From a checkpoint of a small transformer trained on Wikipedia.
Size: 16 layers, width 768, 12 heads of 64, MLP 3072 GELU, vocabulary 25185, 133M parameters.
Architecture: LayerNorm before each block, no position embeddings, biases, tied embeddings, ALiBi, capped logits.
Training: a variant of Muon for these matrices, 1061M tokens, 8095 steps.
MLP neurons of a small language model. Each row is named by its layer, matrix (up: input weights) and neuron, and shows model dimensions 512-767. Each number is 500 + 50 x the weight over its row's rms, rounded and kept within 0 to 999. Numbers have three digits each.
A block is one neuron, or neurons of one layer that tend to fire together. Before each block is what it responds to, as a language model described it from the Wikipedia text at the highest values.

Description: Word-opening capital V or W, often the first piece of foreign surnames, first names or places, as in V-âlcov, V-ianini, W-uppertal, Vezina.
L6.up937:445384521474437562514403568510516446573476485505552478495439509411474505497535562546566531503556451488447529485445541566628545436567477446582532515552599562484486551514475548487545469435584495443443406436517549488493431514449371539461515580585478526445502516503477543493566437412397436386521559455468509541460545523530537517531488547511531537511456453473541558545444407425436464445451532527494565496526568560490510472503513506477491486409480522588589513373490495420497442530493504444490499542518503543480522529451512530494610511502459463484551485543527482548543455522506416473522441543572484470562450518499524544600526484495468488511556541641414540489535498506474637538486526486465584466598455547516491478484419512536554500533502510572564523509486495429494405434452496
L6.up1048:548511507566582502499443501530448453435504389553550506431517415477477429504483476597562500505542596492471526484472465449478514476562478547441419496537488476469486526481520435436417458473421533503506496490400589500479519494457459510383474498523483576527535524502496507355463425575479624454520477571571505358509474536507539363559570536568591496500548465472483460501498364489506425476459447514537458475530400520469513489550437452487485540413530451465463615498496599402460519527441476535430488565463565478492505453489467460445565525584492565486575542500489476495501495557445483500449509479537448484513557562508421542522515584563505429426476557599443551532478542631526462537569572449508482427384420448472492468532505536392540432456515496606603441500430486499527547514462530
L6.up1058:601565512535588559441501630474402397535446505433457427557424549516554527578522506510524409537557421554486488498466510534492411479497469456539511514500510477529526513493493403432485450438471538523449442534516469544448501445515528536416405467614513479456538505489554608497520486492546394453522508554413545586516554579616598409437448371538493448523483473523463543496528542489463415468487517502533482542573439492493445546476539580601567495562557474506523493485479619498500497470457482446447431510438452389401418492423531525492512433471466430571424503536469430485528422579485440514449569466505531593589521478407452544433511504451535440408602541532469577532452552525447494476471436470537497450528461593473515495513465569549398552448469474564543497478535470500465485591447546
L6.up1829:584467528555532542427503517522476533492502444466515448580510459469488543479511489478412450490517503538473588583464413511442507461455496435511481526454507552409331555547459457513495479533494456457476514530448570507478579469544562496438482543574459479550482487417509491482532540503490604580405494616474450573510467542509489488488451512485487501468522528471577519471520451630436455461515536451424591478477500451536551532552464470491449462548579491523459541505455444564521551491502534486483484442492480473500498601494572521521450549575466444425544452557499554437485505408509523536506522533493527591585451434526383456491522492363544425500458449556397516498536472394490507543548440496428538483549539454421533443421426498551519595480518449611452470493465474490481499508503519
L6.up1851:559578526667501534502530494461524528472575474520588478486596480501530483487557491455497582545471472525486576462472532432427521524478415580458575456468409548559454499559542464465455513489432602512385444437625489557487458513568434513594439504479525396517447554627490497400532507579415574521480550522548404470476551523522458470544557336497522457569480461458489495452501422474459573493590523437463535521527431474467509501521518534481474490576433558550524472461463508548452480517589549505465438557519453574590498482510477456552539528628406491363517523548507534545507499470395519627520547579572491558486450517441410533470513491447508521528504525622585500440479566518489534470592505517569562501625516501500486541519515516483516469471451501478540529474614472502436426435523493
L6.up1913:475517427489467560575488494504505548478505482453545457470519449535505543468468547554477487519532472432592495486479436498588540514459403408501559546571512404461534484492506484639553605471480485488465502526502522372534561430516577485439523662648576444494566531492541448452498554570529579453507549478456515431445417558458487541505423526597464455446452403553426431523483493532550433510547515552553463481468479533570546483464529567427437525521389491520489560461419622551507401511425514516531507556535475462530562491498549433460525599478625539513540460518520460507516527504530531487495509440498485527534494539551542490509490482573524515484495449482473480457551476497433529536480585467444535460521576400549415476533509507568467564513487505518581547583470546499552554480554552
L6.up2537:448461481466425479491443502547425492446555487476445455513524544449461484417470541447524467496515447484421464601537470524501489571465506616462526425465505462521516540535512532474476490465428515452518450474544501514450464520459582438512425555588482506450510542595533512542567535447471430543400513479428449528476495506475582503532563445494510483476435495600505476495554399574551446463540573565561543530556491587567482526408452514439621548425534557501499556501509515556535497535414452464566465485618504507509556616520438492484484567613580536495379468504508554553428468506569503540496508617459480427374487544519443499452510525497520562602562466493510529483515449482565516510478552571398429474467401495537511545519498549476567507404446521553541434524530506480494501511455373
L6.up2853:533541554418510547558461435515537538484456500483430505472481488450505525403427598572545524437536551550399484468528502469564495600518445419547482493492394451525631456456522470506477542452491479517544510552484477543425521511496523415534409540598551483505502533498508572499528481459414461434529510519462494487510465563511567482528438475480499485462477497559455510460510480401554494498540504516532484552448538488479541413553420634521575486451511480495570448520415495563464556415551526574537489490437459480474500540400603484475392498432426416485480537521510441534514500536492461520459484515532526530474540499447450497464551455486417516504566508512506492631564579533517525502559512509561527491571506471554511525430531517493578578512370513497547409503395459489525478381453476

Description: A lone first-letter piece, mostly W/w (sometimes B, V) starting a split word or name, e.g. w|rapped, W|aiting, W|iddowson.
L8.up385:479614493492506478535553546425471512485448496501613518645497461517489434439557476587514452533460452432467527465598485398533455545465508515533485470542490525437494420526441545564452495507506551516534481419554571522479481461471514448500435503510473544419550516522595512477534466489452499507483584461512515529467549516596502554416499409436437501454402436452511450462510485490493539465515413489473575499563493484529507571522584548540536559530453414507449570509465510495538447483504531425487512566529438488452476527455524491520555610446524599555486455529519368414486523551464406427576448574507457547522536493507503454445492578514418532528506513555481479532448470417475479445439464574496574517532455407457437468460480437547435559500437535511562510485537477516498441465604421
L8.up518:396540462540526505608479513408505520507508581582550516553396653523521427477503553504452497486545411443552538567516542454469454547520472534479464502497448477497528454499496533522491511544582430457521490487576542448585561566484429530527540507478469461574505402491516526436573489484529528484525436542484460422518560561602500596504459585477428493500414540554428570438433494458607453574538505420500582547489530538551557467550507519489395526594499540525484468532503519502574488464536497522473549458520510442621563445457565466539476514536512568547426535421548536507563471428470532492623489548570468479510494485521521527452526484553405487463542536490421560498584485527556589465454470463518593560456517422471460448566484431420555393430467536490532492495435526407519511509538531
L8.up552:545531602515460527552524503521567547538477493387460493597514604517539406426415481530569613493524496505633560479514565532546482505526534370559516450576512488531553527627511507453548510492495487572590432454473459468403490450580443535448350410528529542565514536503435506449565463498540417544377477431519540565464572446517509475533443558489512451501478479494495548524483419475458509549488501451501484556553583449468521529505506482513472452556447464513533573523446476526504396516512450488450420430594498554515483510574557500556484563512466598499460344507525451444501476577431487465500594496585531519509612617545467421500468431514499543509478457557421410525504621508522519526520556413488401497486434407530425469567446470514517525471500544493550487465480559507498481464486556
L8.up1613:476548557497477457476485434523465514553476503468463508496449485497511457458494485524541466547456510577534440561520507559622552532426418526440513479426521435470516460580486512491505532496553492541458532556529486481445504465512566557490549527473606455469573560525471453550530524543527570521536445554473516508472538474444578578506437508508517498410422487537524514484555507516503570468495396435555522507364424381422446494487512598489467569512499543412547606554502492432509379495594427426556475481651465455544534454473584497576561467516423509510407426537431479494385506436472514524626469488425464526558492553503538563528577535506491538420623420483437446486533525535532434511606573560511508482531528547477493459543489514529510495509468528479486427452488454425533516452523566
L8.up1786:470535552510486557517468554534522641466473476498478487553555546403552510473491433568526576509494519548495560523534555489517510510482492474494524435488463494543605506557534579536528507467513564516434486456623546439545427610481511500498458451509508481548587447545529522489562577495393500470519496589446503448453510449562551435505598540518465525463544405587582530501468385523600456481494493479531537493579514459501500519546488519426579450485440546525616476467438456496373442545462582521499541410490443501471572442452533403417458474492511481448544492487483456532373487503499473576480519465514510480460498553519488469516578434532520566562511488535433472457409511515557479506552550485503496451412472456553472453510499470533579471393470419504549517538400491458520471493440462
L8.up1868:366554525553582511400407525480517482543460529484609416445535552382429476390494516562430536454406451457429501502574437618511502480541526420488502427509510474492548511493557529465448574466493466466522535562513573511486555384533527530443457519524543501455533523454560554544547448496399582489523647502508354609449660509524430562546538533469498447536538516496441582521509507509504593465474480396520414617471488411508469449501492484486509473495600455525441484483422548522434486525538531573556448460583464444613532455474390479491418454482526541518513544498516488506465418503458479557462583515589482525520455494495543486478565524471526481605548521552441471537554476488521460592508479487548504452542461434524543456479469505587477529506476561516590450441485487569505480494462521
L8.up2786:506457481463470393476415448513507482502586480572644462521637539476513480453455491572582481556525522364517458459572502461623461614597521516524503401481453539526519560524550456499479547414407467539492512522466601547466545569492477490590491483545401541469524527415480482507556597498474448463489502482558453438499480497513483423498515554436432469443479481543544468480425528432615447461581475406503511520442567488531537536535495550533641499494464495449493579433505409415536483498424484464553444527547495564450498536495556395578429561539484457506522470476447485434465462505528519481493507587409521531544481424443485527503517408518438519446559479475471403570568530498516503438579439510508609577528488519492448381536490482399535446533485463548544605557504545585555508478524511
L8.up3032:414467458490547533558500521436497465485622488468462549453537452526471448389484488511483472418485461555437460493505520543629525443472466461495457520485558563509401520511474506386470459442446552467524525509515559461512542585501488514410449564563541566550487500537576560520567529442443530487443527558483551576514487433564423505506454453499500481460470513473595615464507482505546524400545463430495562490529378479388517516542471459480495492564448471498430506462459530508449531613499459483511485483527460552461527481540413585436527482534440467458473542532487578441560602419504500481487501516450456524481497432531341469473539438492515459573487537389496533394485523511484445465505477528506458577496432526487491519541543503550445485586518481533531542544321456575441477461516446

Description: Verbs and adjectives that set up a following that-clause, often in passive "it was/is ___" frames, such as announced, clear, argued, discovered, said, believe.
L8.up677:419493569442437482510570592501511504494511495431473599456410454470585525504477391585429449526508517475514607519515481478428549494522550431480530625486575404558501437465537536591401499477414502583478537456453528440457509465525585648519477566445475465407524580445568493493398526503411482516608416523456436459489473532536515420524487406457497452523484559504489430456503537392515549553507471545536468450538569509447366450529541420510449526568469525531513496472474538480425500528546408476555522472570616454621503520447381508476451535558423618438561568516566448478488392450534476609528425559469470526469517482466410565513494590545517464513509486541539543497457439492641422406395590517536490513569497499563494518580487470439494482416527469472463488502531576508536589461550491
L8.up880:541365510483591466494487490498533425479535429360457532533438511492499479540473425522569442581465541515471527552437472450474496419491598520483538451452457463591478492468517458489432505468484482490507508463477536491484463465515487542531570479501535444493487521569524493446520487537493474565510448550473540429561572538478525445498522519573535474376378551507518493547500462607429500502516564488535513482472574549617554539448507451480430453409518581563528546455495562527547449536533446525566496442420535495491575585457461648559541476494421588394508519458479467516471463514507424435498470509480481548502486463522424541543555534530553419588490449559426587530483464577424519549509466491523441502565454374537435540461552406455568547514507452562525491515504522533435502518501549
L8.up1069:523454431526544460555513385373432455499524506356487616516331537467549544489443541440596501510466481495554479489442534507437422403513531559542516562424498485490546438477579439526541510479495426451523449496473482578475445435543478461467577420421528476460583579528394498423490494514550547521487510528582477448534500539522521556491500480583562480529456488486460492599465566541527529558539493433449428489449620507568457506513477559508432516518478498472555600521539489479525483584523457556600517527527529516527595477512522534460511343535516552444426600492480474509492524552460474479446374521501516559616555471569582504511534527499584537539466446510469546499535586501527474437462538550508480483394442508555500461509582441452545496553530541572529472468562478431534564457478527
L8.up1180:497596511564521483477557463465477397517491388463379494527530503522498531552476458560521522494589545489441583485458428440453621464571538476610548540508524532466453441529461495513511465437436509527529471468517484525511427483494526412529513489570496572513569540556462521438487608457476557430438468504523486502514502558527509418475466457548521528413514533517452465465506405512499437468443507451520495509448543488519546516522439412478461535416532518414569536486444510453572497398466524580567449494486495511565528549547429505472523456447507396495387486435538507487425475500547411493517571427499520428581503485426490492572549486513411449491467435533388497449437583607481541508477522519425484458543470508569458481523578512490539543516496557478498547554418543544542541596574488
L8.up1395:543443588438408537449531516483344527615468467477430503489494441475509548425537530516507504527467389487489532545415457401519543497437488495587544493461519510536543505457543446428540481471552455582504535558442491428472463504530584528491505531500511515531474528526577547500393548554489509449463509400524484492495427454525435450436475554550453539532399514616425461513434540530499495544469530505446503571488472479496503393495457514533534542447530474490511447537497511393474520474501603539473511491495581421438542493498477497533474545483505460501564507451532514535506438576501474476558432531512502514519493402546513399518597504490550510507554530472439622545443493631616596495457536474424458458561469577507494527446523496541589498419496415510543462529523486411565464474539524
L8.up2450:570464378563467562479590373477501454516491575519515482450452483477483546434430409417562572563522518525536479508533456446495482419488541511554548472518559543460509571433437485459522532479481461445452625555493448481500556489473475341568405651504510477518529510465489458420527595442542476460445552541493493576500541463570444469559491499481609551475563516481536580529514457485494538566551536508547344501501545575558470431521451560501543489481363509505530518534515494499466474517501516553465536525483499561447573536515389501488431512497518418431486423470577431507479520434489417518537418437524434491600557443463527471583516533501443428527556519491542490427512486465514523470483401407590531518523533461551453528493485451570484514521539416455480539513565537518533532528555559
L8.up2613:530505435430550498491480523595531514557428425460493515499506523499539574432421547470499441518449440460532449511484458516534521475494561552558461494526469492490548523470540438452419546430593440548618485451489433502461424410480460453504531512491543494488537433525473441436511522488526468573536508483473495466466310552496493479511412429571588482464462544532468496458452573545485473507536584480389480449457438543478472465508492437487452508476490455465530587447569637508478507630461506527469421484554622573534529586543423568419500462505479576491542574458450488434514482541441511480502453521511489525565578464533521581499506536492382498556511533563465485447441514446461407448606559577506453453485453526547438549532525573527470552456467432533470509399435450511481549535515466
L8.up2633:460418539472510421487534495498612422433411457492452562480500538537495580522425474568532438545474463499539560582533480543558566442448597635549444440420438527515567472575446494463461501477509516478508470514509530513482414553467465555414469485456506461513538531587555489491462556501547470613462398560521499507430472504454510434452451414533526483445482519519425497534473498469488473466547543611471509476555545430633508442484468436558401560599540541523524549469470546419543541542522511545487539436527536498442481383478458456374476480468439562478450431532493504560436468523502461522503566471431549535513467573481473480532517612446458517576494459465514457525534513462620573444523468495505482525464451533557458510562414524457415525458430585601540514518422542545524572518552379

Description: Speech, cognition and reporting verbs that introduce a quote or that-clause, especially in reviews and summaries, such as noted, wrote, concludes.
L6.up209:434478463478523482447544408566595383524367570572530495549586541464422481489483538536533465396493415495466432483515494481477479529469460480463496495483510425516516563481503443533518581516491387535555418536458579459646529488528475464538528435524480496490581518460553454439533555473549538482540403499520466561560425567549405482433373444543449467403475505503491496464618502451506550601568497491387428514503458479513475458508556440559510597515551412443472481426466650479510427531535405492441410528490507498461518473616493551510474473508416537480467569436427457518501404506528561489502488554524566488564530550544569505476480476410464432555532494464483544488469496593556522470423499516442437464490429537537492551499554512515560541472528476460519401550479615434472533576458432
L6.up370:456570562613510551513615521523564472486489456494504471495501510456441534438453478536431534459550353526490454480480468478489550437505428582479485538485500543480463550507586435485593507506455477592488555497583483399530440533521601579441525434585526503485507465417437510555443538560496563519490428498480472536529482473619387472520515543484553501539552524582492557532519512433441477539501462547486525448522537509572503469526448552511570540557430579579481522451380494493436484583472457371496520498551546578536524479416581472525557520516501532441457476520577555559522524384523541563476489529458472488506447512510524537399623616426440447522402510479511597456479625464488579497554486555545479557508588508558450490564546533494535477451501505441509456500445556448565464524423449
L6.up609:482511545403518535475506552544524541466447486440543495499557559441539555461456540503532409535494428406469515464443494373494436513514570474565504521482501440558486544499465409437455485451494481443542457507425488437510430579500514493517494510391423527529540580529558432530500557522460515534482473510530446489491455466483465468531556503535569534461488543431502429490492481439522501509456548436510494410390560554537556526508457455456521475487476551507623434418541587517453508540530455485476514468467577423568601559443525450431591391437470570501461520444612526503512482492549471439529447508523520491560532601528523607488566553659337574548492464498472553550442468476500513470543464599465369442542512499561452477483517408573584394546565501571515443555520500509530471550483440
L6.up1160:512460501531480563430507570392459488469510532550592460508436439557512411549547435531489517470557510438469523497568557470488449516559433514460556495470540436559415485462614482487485457589547427470528531457502561444417435506526577503539509521494427545527466534596453428455468504490551533425530542580504471581470450489480465485432484588505463530532470532641484483503479500408474532505507513557454454499476454480480457418541476512514452443482469495552469526483506494597545517596485492502456425520589530565561473494540498512552493483563508438508487545502500627516488413474424542447548446615531502492582469605491479585569459542522428503453523521476431456489500549468481593458495451498507470472473512478472568453547537443547546543512598492453512510451497488549507477536525391
L6.up1241:437511469592562475488515474424510483591476542508550510437511527559529528495532486481479425463577518506611449525584458456524505516529512534520523490446529489536475489573574475412565555513524553465603450581515456445363478474541462507544493473518510511579554535467456534476487469597518479526538547473477591550442463503468494496529415548538569550447475401528544487527512506495442566510468503521472441435378462623511532503486540477518427467556487515465459485539554509357470450514533460414517490494543499571489506549522522470596521421470487472413537463538394490533506568512510409509487505440527564426568618580493465467457476465451474497501422467524465444510416546481431492476483480436419436456498487529484495591470456412575458553491452587504491493542457486511465445443495483
L6.up1565:483362423412535529408540501454511458506524481544539581474516539390476509467525504551419505442548550454553463519481488392490577491478538495483556495527566528520523532510488572459492455520584523474598546430482471475523476458472545477478522390432564488461472510590572545589494445559564482509600400446438536602577446451479475431512436492539529535471509510456436556430464451576461496523561486580453459569526507509429499454491556438557490492550504492455563397533431485553503528556488485526456462588445580634406514505504492510509470412537490521450426406526472466450491457442440507488497525522618549518511535508535451531448525556497445551526539530574536491458463534481435441475490463603599465529560501558555489519535567489535507452501495455548449446590455403465432474605581426
L6.up1569:514510512448540541478501470519436492502511508533551471580475496581531564427473568525500465471460435564479456366402485592558554487645461535560461539471407377467479475486506553511533488520485530559482507527530443450527482492482504570498478467438465501489508563418445457466511483438512535504531530481462518449521484510425517538447518416576587599519554555547513469479477515500541518403540495434469490459495539512449479449473464474499437550530449424569491539456475495533516492455536362383546507484504529466546561464437512457468448527495447604506342620424502440506508498410424474516436444522528459493517422547591548517526551458562546558587492453563432458418494489467563589494448478590567488528599488537474544581474474516484560405485500475516496437424418475503508508549478481
L6.up2799:612480523569489468478509423491521546530494464520542515451594511535482556438497457506520469469548482418461489569470534430505493488449482531528475493549439523531512551442552468472481534522496467442503493513486533436508482411522501497500468471524556485561562537560556573493495420553458648478488517474557492482489465577531566482530497537559647490421465579474473462466546483538460596444458608496486499475533593486474477477606405465536459478500561565500468506522505490553490489542528566349552525455451499491535443534402513552393552475501497524474438552498436497576568474478578405488549498542533458439626466467609502530391515493521496512555396503441486530428427443506479474427541468532469519539550538554575491583476523523483425476497562561495435394529453460473540548476411513

Description: Single capital-letter first pieces (K, W, C, D, V) of unfamiliar, mostly non-English proper names, such as K in Kiev, Kurniadi, Cancellara, and of acronyms like NSA or CXC.
L9.up2734:457422429524526521529524452550459465475525476477527434469476517638539512502593448448581587500453538543546549487540438532601498524437511500518575444512466576458496585498549486583462503470502517540509457481576448590449532504556468549520434551510522559565550504463480514527575439461534437485410548494445458440485532411589554548575515530566508550495534525474494577530451494463467512521525469445556539504478441464501479486475463510442488498500518559546429519471445466526503484495499476424598596475575446446414531470535565482468562434404507425498467478511528497461459538565416459549407464546413574482432508472504455479592515454520570504515628449461461534524568504529393465468528515502522488460484477491515464477427469493504525574507399447472495568468477438515452535514444530